python train.py --norm_place="pre" --positions="alibi" --bias="all" --tie_embeddings=true --parallel_block=false --init_std_qkv=0.027 --beta1=0.95 --schedule="wsd" --dataset="wikipedia_en"
MLP neurons of a small language model. Each row is named by its layer, matrix (up: input weights) and neuron, and shows model dimensions 16-111. Each number is 128 + 24 x the weight over its row's rms, rounded and kept within 0 to 255. Numbers have three digits each.
Before each neuron's rows, "fires after" lists the tokens most often just before its 100 highest values on Wikipedia text that the model never trained on.

fires after: " the", " ", "n", " a", " The"
L4.up1025:144160131100105145137117154103142141108125115076132150082120117168126123148112150124115127142162139130093096094095096094123125118158113151137161160118153145111170125109145121122133137093169137127142099146160099121128132118120147145166139084137160154089110132081149159117106133096172130099

fires after: " |", "|", ":", "\n", " "
L5.up794:136153121114156124105154139135148142184125143124101133120176102134158129171103111123128095167115119144182166097134121109128124164135134121161098160126114126145127095130143130124111132121174145127150108094128151125111143139135118108123130136100163147101108139148118149094048127148114117103

fires after: " Mc", "c", " C", "ur", "G", "C"
L4.up91:122129126164130113137176134137117157147134098109136171118107161130133123157142168120190135136111102090104090148116151125089159123117106113105109174164140152145118149131169136147108147105142144144095158089122125165132100099139151096082145164130087173136112140118195168142140110132146136135

fires after: " the", "-", "M", " The", " "
L5.up955:146115171122113142122100113148133110129129108169103150141143110112138135139156135117126156115113104131117126122134163118166107098170139128152182141127109129117157140120169117124128193133159119142113091129169125149117134114119116131181102141129150149124111158130139138073169120149141110134

fires after: " ", "-", "\n", " |", ":", "s"
L7.up1021:101111110152133163148136145120159094133095138144140100135067107106113156118126129125114136088129137113161104164121112150120147117115156117110140124148112153115104147138102125131146111117137081115158167073112178137127132185118074150133142127169117114129088144121145128167140095108097145125

fires after: " ", "cc", " in"
L5.up206:137153130143126116120106150124123135117136113152099102152175130169080166103166115150115126096150098116116114099156129142109147141130139147100140111152158150136117130117103140137144137154149108111167140121112125077145124106148157130099100154160116088156133108123144130122126095144123146131

fires after: " ", "s", " to", " E", " G"
L7.up761:129143101110126117101095111132111141111133099115133119118104165125137138163142122086111120113112137110114164105146139151108097131140112121178139126132136121126131115163141160118141102110100081135156096099130131125163146107094139120108129126113094144118139093098094085102122131131101150101

fires after: "s", " S", "ro", " So"
L4.up358:162143107140140127111142092152098098139105162142144138142131085112124081117128113097123127121188118119141120122126145117084140135138161153129122123145117095146134089111086155119165133131154154078170099152084122165136129137122116111093129146130148130151139126132173139124164117133110147107

fires after: " ", " |", "-"
L7.up1009:133145133159159105127100136128097083113155127127132143119114142094136128142084071163170112121111147137178094140144103096137161153119156122146133179136123149130160122099145117117123119158151151159129144104154141136142124159126139143128139123099136083083127149162112177149088159124129123123

fires after: " |", "ed", "or"
L4.up974:092088105101142136148154096104140111146086094098094140131133129145116108135111146110147099144114128139127147150110116107201140145163184137075200153179165150161113114133133123141121152176113139095145165130110129132179163117154157137127132194141147151175096114128098121155157166151106140139

fires after: "s", " S", " P", " p", " sp", "S"
L4.up245:100111089169102111115124109107115166138115104167165124132113143099094135075152147138123140133129159133151125120152116144091145098084132128118106114124145166127079130076107140141167094112162102135067135113157140174132171131120105138093121136111146129136125141091130125190109144137135131118

fires after: " ", "e", " Ch", " pro"
L5.up1002:124149104080151115173110115139107128156098092120068071143138157170116143124105106127078112097137141113106163101142142096119130156105117086114119131161164115154107159123123113116091102137134104103099090143127140131104149092117130145137143113128128139141187123082164133128131140124127155105

fires after: "-", " 19", "°", "M", "P", ","
L4.up170:152150153113145143116142149128137100150148145067098161089089150103157166131114101127124104117114184095142133103123126147107181162133086153113144134143136095135156117152109172138145142146148139149133131096130097092143139117175119115142121137106119133108114121143133182170108141137135155154

fires after: " c", "li", " C", "c", " ", "C"
L4.up349:115137136135119142120155150084121101124130085102163084108066125149120119143159118085163133153165142107143162149106117161114137135146132143122113155158152127158110170099100133119121145084148088139086116119111119133157136113157101127089127159168119158125113158110104119180145109122116109160

fires after: " (", "C", "S", "M", " P"
L7.up361:109126145100121160126139116079117120088160143096111140143108151111094159094140131153125150070135130127183154090128084143094148138108136166155119140169135124133094138095136144146114134133137069114144112115098149119110161158148101079107082152173111137148146152080104136168120121112159130111

fires after: " |", "---|---|---|---|", " "
L4.up766:122143121111161121135158115140131131147147132107096144134130111154111164098159153085124111124103120087102108188146124090212149126130134156143111130142105184154102169081097126130096124135117178129108096090150110131140084182117154142158149152077115176116112133130126111104113148126133119117

fires after: "s", " S", "l", "il", " G", "ent"
L4.up477:126159094129089163148142113132178129092108112170119145128105098166089075112090153098115128113119126161142153089136140128129133146153163124132163120126111101122096126138109112102151144118117091067191091140137103166110129154120116123197119125121140146117104103153129152137137154135142148115

fires after: " Jo", "min", "write", "s", " his", " engine"
L4.up481:133139137153105155137117113162170121155127134129149117099173125101140124118112120115121076134098147123085145110137146160126133131139131148132121113153133104108185145143132144130116111167120120143131127128136123124057109146138148159120118145099173086137126146120117124144142125144097135085

fires after: " |", " at", "p", "d"
L4.up1062:112123105094129174095100113177127101129120118138155134110120158141107112142128095099158130139133123106078125122132091088151115093108126129140159124150144157132117143118148146104146139134141129152131131098123095121111146090120124087152141176117109125153137135176106109122124122172141147122

fires after: " ", "e", " E", "te", "st"
L4.up1117:100124137142142140150106126146152106112083126130161124096145144113147133138107137125094112134133127141111140126117121140132148165099108108130161147111133074179160102153158131149148168100144081102114116097128114159146142106105110117171141125086096107111156081184144136124104114159113168151

fires after: ".", " the", ",", " The", "s"
L5.up948:070124125157096179140151112136132105147115177107070094125111095117134164137124170133126139118132137110139169112098166133118120116114135117093134097140161126112167181137168126134124133114160103102128098150155125099134115086131106131073107096134121176136173138138122123121125104142144112125

fires after: "ri", " T", "p", " ", "vi", "-"
L4.up805:110127126175127106132108135135121117122090115131108102163129121117103135116157135130113163073134136134112139120107132140160115096142102114154112086186144129104072175123105073137118095155117132119121164137166179120090114138152120082153143111134105097128141159120128101127122135175101122149

fires after: " ", " V", "N", "|", "s"
L5.up1122:088157074121113125099139173131153116176112163142079132227105104126129133081139129179137098077143120153090149146138149161118086089135137169129134154110159142126165132064108099137118171142168123153100128145124135130127088134126090115170119143121154106080111116117163109125149134113115100177

fires after: "e", " g", " P", " E", "c"
L5.up299:125177177114113101063151138148123138106118132108132105155116105167140150121144170124130114085156127120113165131074103108145104113147136060171150162117115110158123165111159105148128113111086158133166097140145153113125091099107112129137143117168094118091110134110165165144121139138109127167

fires after: " p", " P", " E", "P", "s"
L4.up488:159122101099143136165114124144119087148136123163145123077157123115151130120121174121197126142098158162135149110064128119118094111137120125126166119109153098121096119093162141148112124143111114131123128160112137163125141125156054127124120156140107166123107112137136131147129156106133108177

fires after: "20", " 19", " the", "|", "==", " |"
L4.up600:160096140097137099114119109112127124120121087120107087158127123095124113100095112139141140102103193092126172088159120136158153136131135110141164094151090148138125088126089165127117130151109091125106111126124117105153146161131154126133136175100146081161101154134089128108119172142137138120

fires after: ",", " 19", " the", "The", " on", " since"
L4.up538:151117122141095124130175137128155084134123100124115104142123093115104164152148105127168088123110144138179119097166146120098144151131099146125119110142113135122189134136120180178124190153091081096138157123120145136133146143164084133127130114144108148119124113130134089116138116105128132146

fires after: "s", " and", " with", " (", "th", " in"
L5.up1136:126117153103132116128141169101133115134193140180136144155155138138128132114118151161138140156138140086149160099159115099124150132163118097130114164150143139145104105129088092100120141120110117107138086096123095132143141072131155094106127110142147111104119078106087158151126146136118137148

fires after: " ", "D", "\n", "it"
L7.up816:142158136102111093120140132122127089139102135148145094174152140124073126124146094121112134131130135093155166136139106120107153129149114144124111115128159157149142151122106120143131108127130170127137159164121126117130120143116166089171129129089183108148061143139146118113118162113127097109

fires after: "'", " |", ";", " as"
L4.up352:148109134109118144152179078108132096100108132146106099108147151109154115150152127110190126133117120133150122098159150136135140143129174127131140138166143142145106090139104152129145141134122099115150142148152079116177151133116141099135146155106132155111102125171133122131122124128139088171

fires after: "s", "es", "en"
L4.up212:086146114134096134155101162115143124152118107110108124138135140131131094106147147101121123147113113158076177121085152139141078150113124146147132112140117126133144146112128170127153137119152153079168123141121124082106144151154131106131114086144180121119128117125138124105132103110161141141

fires after: "\n", "95"
L5.up1018:088160141093160126148168135113127162151107116125132107103172124117131114099134159128129105123170115129118143112132144112172144120165106103133107090142129116140156161110120129146117174101105088131113123118181102135148157118115154165164144120130161117099189141149112095137140146139133141154

fires after: "\n", " \"", " (", " an", "-", " Po"
L7.up602:115144143105184117127140182111124108145150170114131150104102119130129124099115117121154112110119086129141140170131148151184102145111101132140094092127118074129170126110120139131125111102139145098147117075123076107142132120147135152116161135144133121157111106106100121115146153133140154111

fires after: " I", " the", " h", " Th", " The", "The"
L4.up998:128082118178115131106098117150149122131162119103116081149143118106123116082167169107149101130094111132107125113112106105153144088160118142161117115157111149105089159136107169176164155140096092133118102118154130129116114139087116140141161089121158125087118145148130159132130121190170107088

fires after: "\n", " E", "e"
L5.up1035:126214126163152083106145110105115129140130109134144131085107126098063136116133163099163107113144140116132087163069107131159148149150095093146073135162107106119098119101114139120105108095087145136144152105125126094126139119133111103141148144143116123121119176109103101162131131135133140128

fires after: " ", "s", " in", "is"
L4.up155:161097122140112082160119158120141088150152152137134126123159172130126115151114159149113110114168132114139120128155131123124134151129146117091124121151151144123104163088117122150100122120146166147098110119092116108102170091135125136076157125135107133129126171105120142161109090110131154119

fires after: "en", "er", "ur", "s", "un"
L4.up1055:091126129129151150119112145127139122140122130120089121102104133094107123140148144092097111128139092110155157062128119104100080127094146125163144145111134132153112124105127149118118121116167168135160146130159159159101100134111166178151126144104134118135129109108131143172130114149093126128

fires after: "s", " =", ")", " vote", "History"
L4.up1120:160127126135139112146136121146160130112117136117117161158154132111127155151117081134140117155129110117128137071092123100142138163094124088148105130145127109106112103081133123126135124110137132135127106141141148103125177168111181161176155200103114076120085143135152129127097108185127150125

fires after: " |", " a", " ", " re", " A", "ne"
L5.up870:154087098121156129117149116107105138133139121118115098070134153107117130099129159130159096136159128150129088121119129081185126086151142187143113186180162120167138132160132120129130145118120099085152150103128121120112109182125194119112126102159099150147115106140140144141119158123127126123

fires after: " =", "ography", "d"
L4.up1121:127156147112143128142140171157143128124131129164069126105126131091122109121117152128144149080109105133127160082136125095131131107131153131147114128134141120151092111077125161123126123120147153174124097150156128140140151142127103134133116145134102118132102131121090132139099124141123122086

fires after: " ", "s"
L7.up710:129166149090122071140092132097133132102109109115092118128128134175093146146181087110172110134130143117140110119162150121110167131133130116114133119169130138129134106118130135109109131139132058126136109119113124123106127136105134101136133113139140100142099107124163114133122176166116102134

fires after: " ", " |", " 3", ";", " 2", " ("
L5.up1113:142188145156093113153127123135140132135117077115155126135118127092150137146108138106124121136150113159124103096133117129159154140117125122151151126080144148099109109112088134124170119132139108157128132121141155154086111151145108156156119108128099157102111154110118167106106085165153090144

fires after: " p", "p", "mar", " P", "c", "op"
L4.up258:155146113136153155152123163113149135142131077095146142136099146151167104138131100175129122138107124149113166147144115107128135148096118137104119151110146118144089115137110059155115126117155121109101071127109134147147127120102065083174122170158155184110122130121168107146140097119133143162

fires after: " |", " ", ";", " K", ","
L5.up330:153124150096161104070122096105172103133123133086123145140109148157120130157141101097124093140123130155160107115094142094133132120156141116110159141151121121069123110118124142103128170126199101135136080134094124124106123120112131155141172127134094117102157136111139139151074097148103140189

fires after: " ", ".", " −", " |"
L7.up18:120128107101062110109104103137097140098112124130155141071141114103128172168095079107070117134106085161130117114125127132110151161122115154133146149140097121079125095099127149096170118130142148136121136100138100099106142125104123110110148127126178141123125101102132148108122099158113132130

fires after: " ", " for", " in", " re"
L4.up804:127123142168169148109142083070106123142131124146106130099092130105107161151157144165173101126148159088157110126144109145123141134110140145114092128157147135159108100130110166133127088139135125122133144090099146122115125110122153140172168168135099111135135074074153157110118166153139134190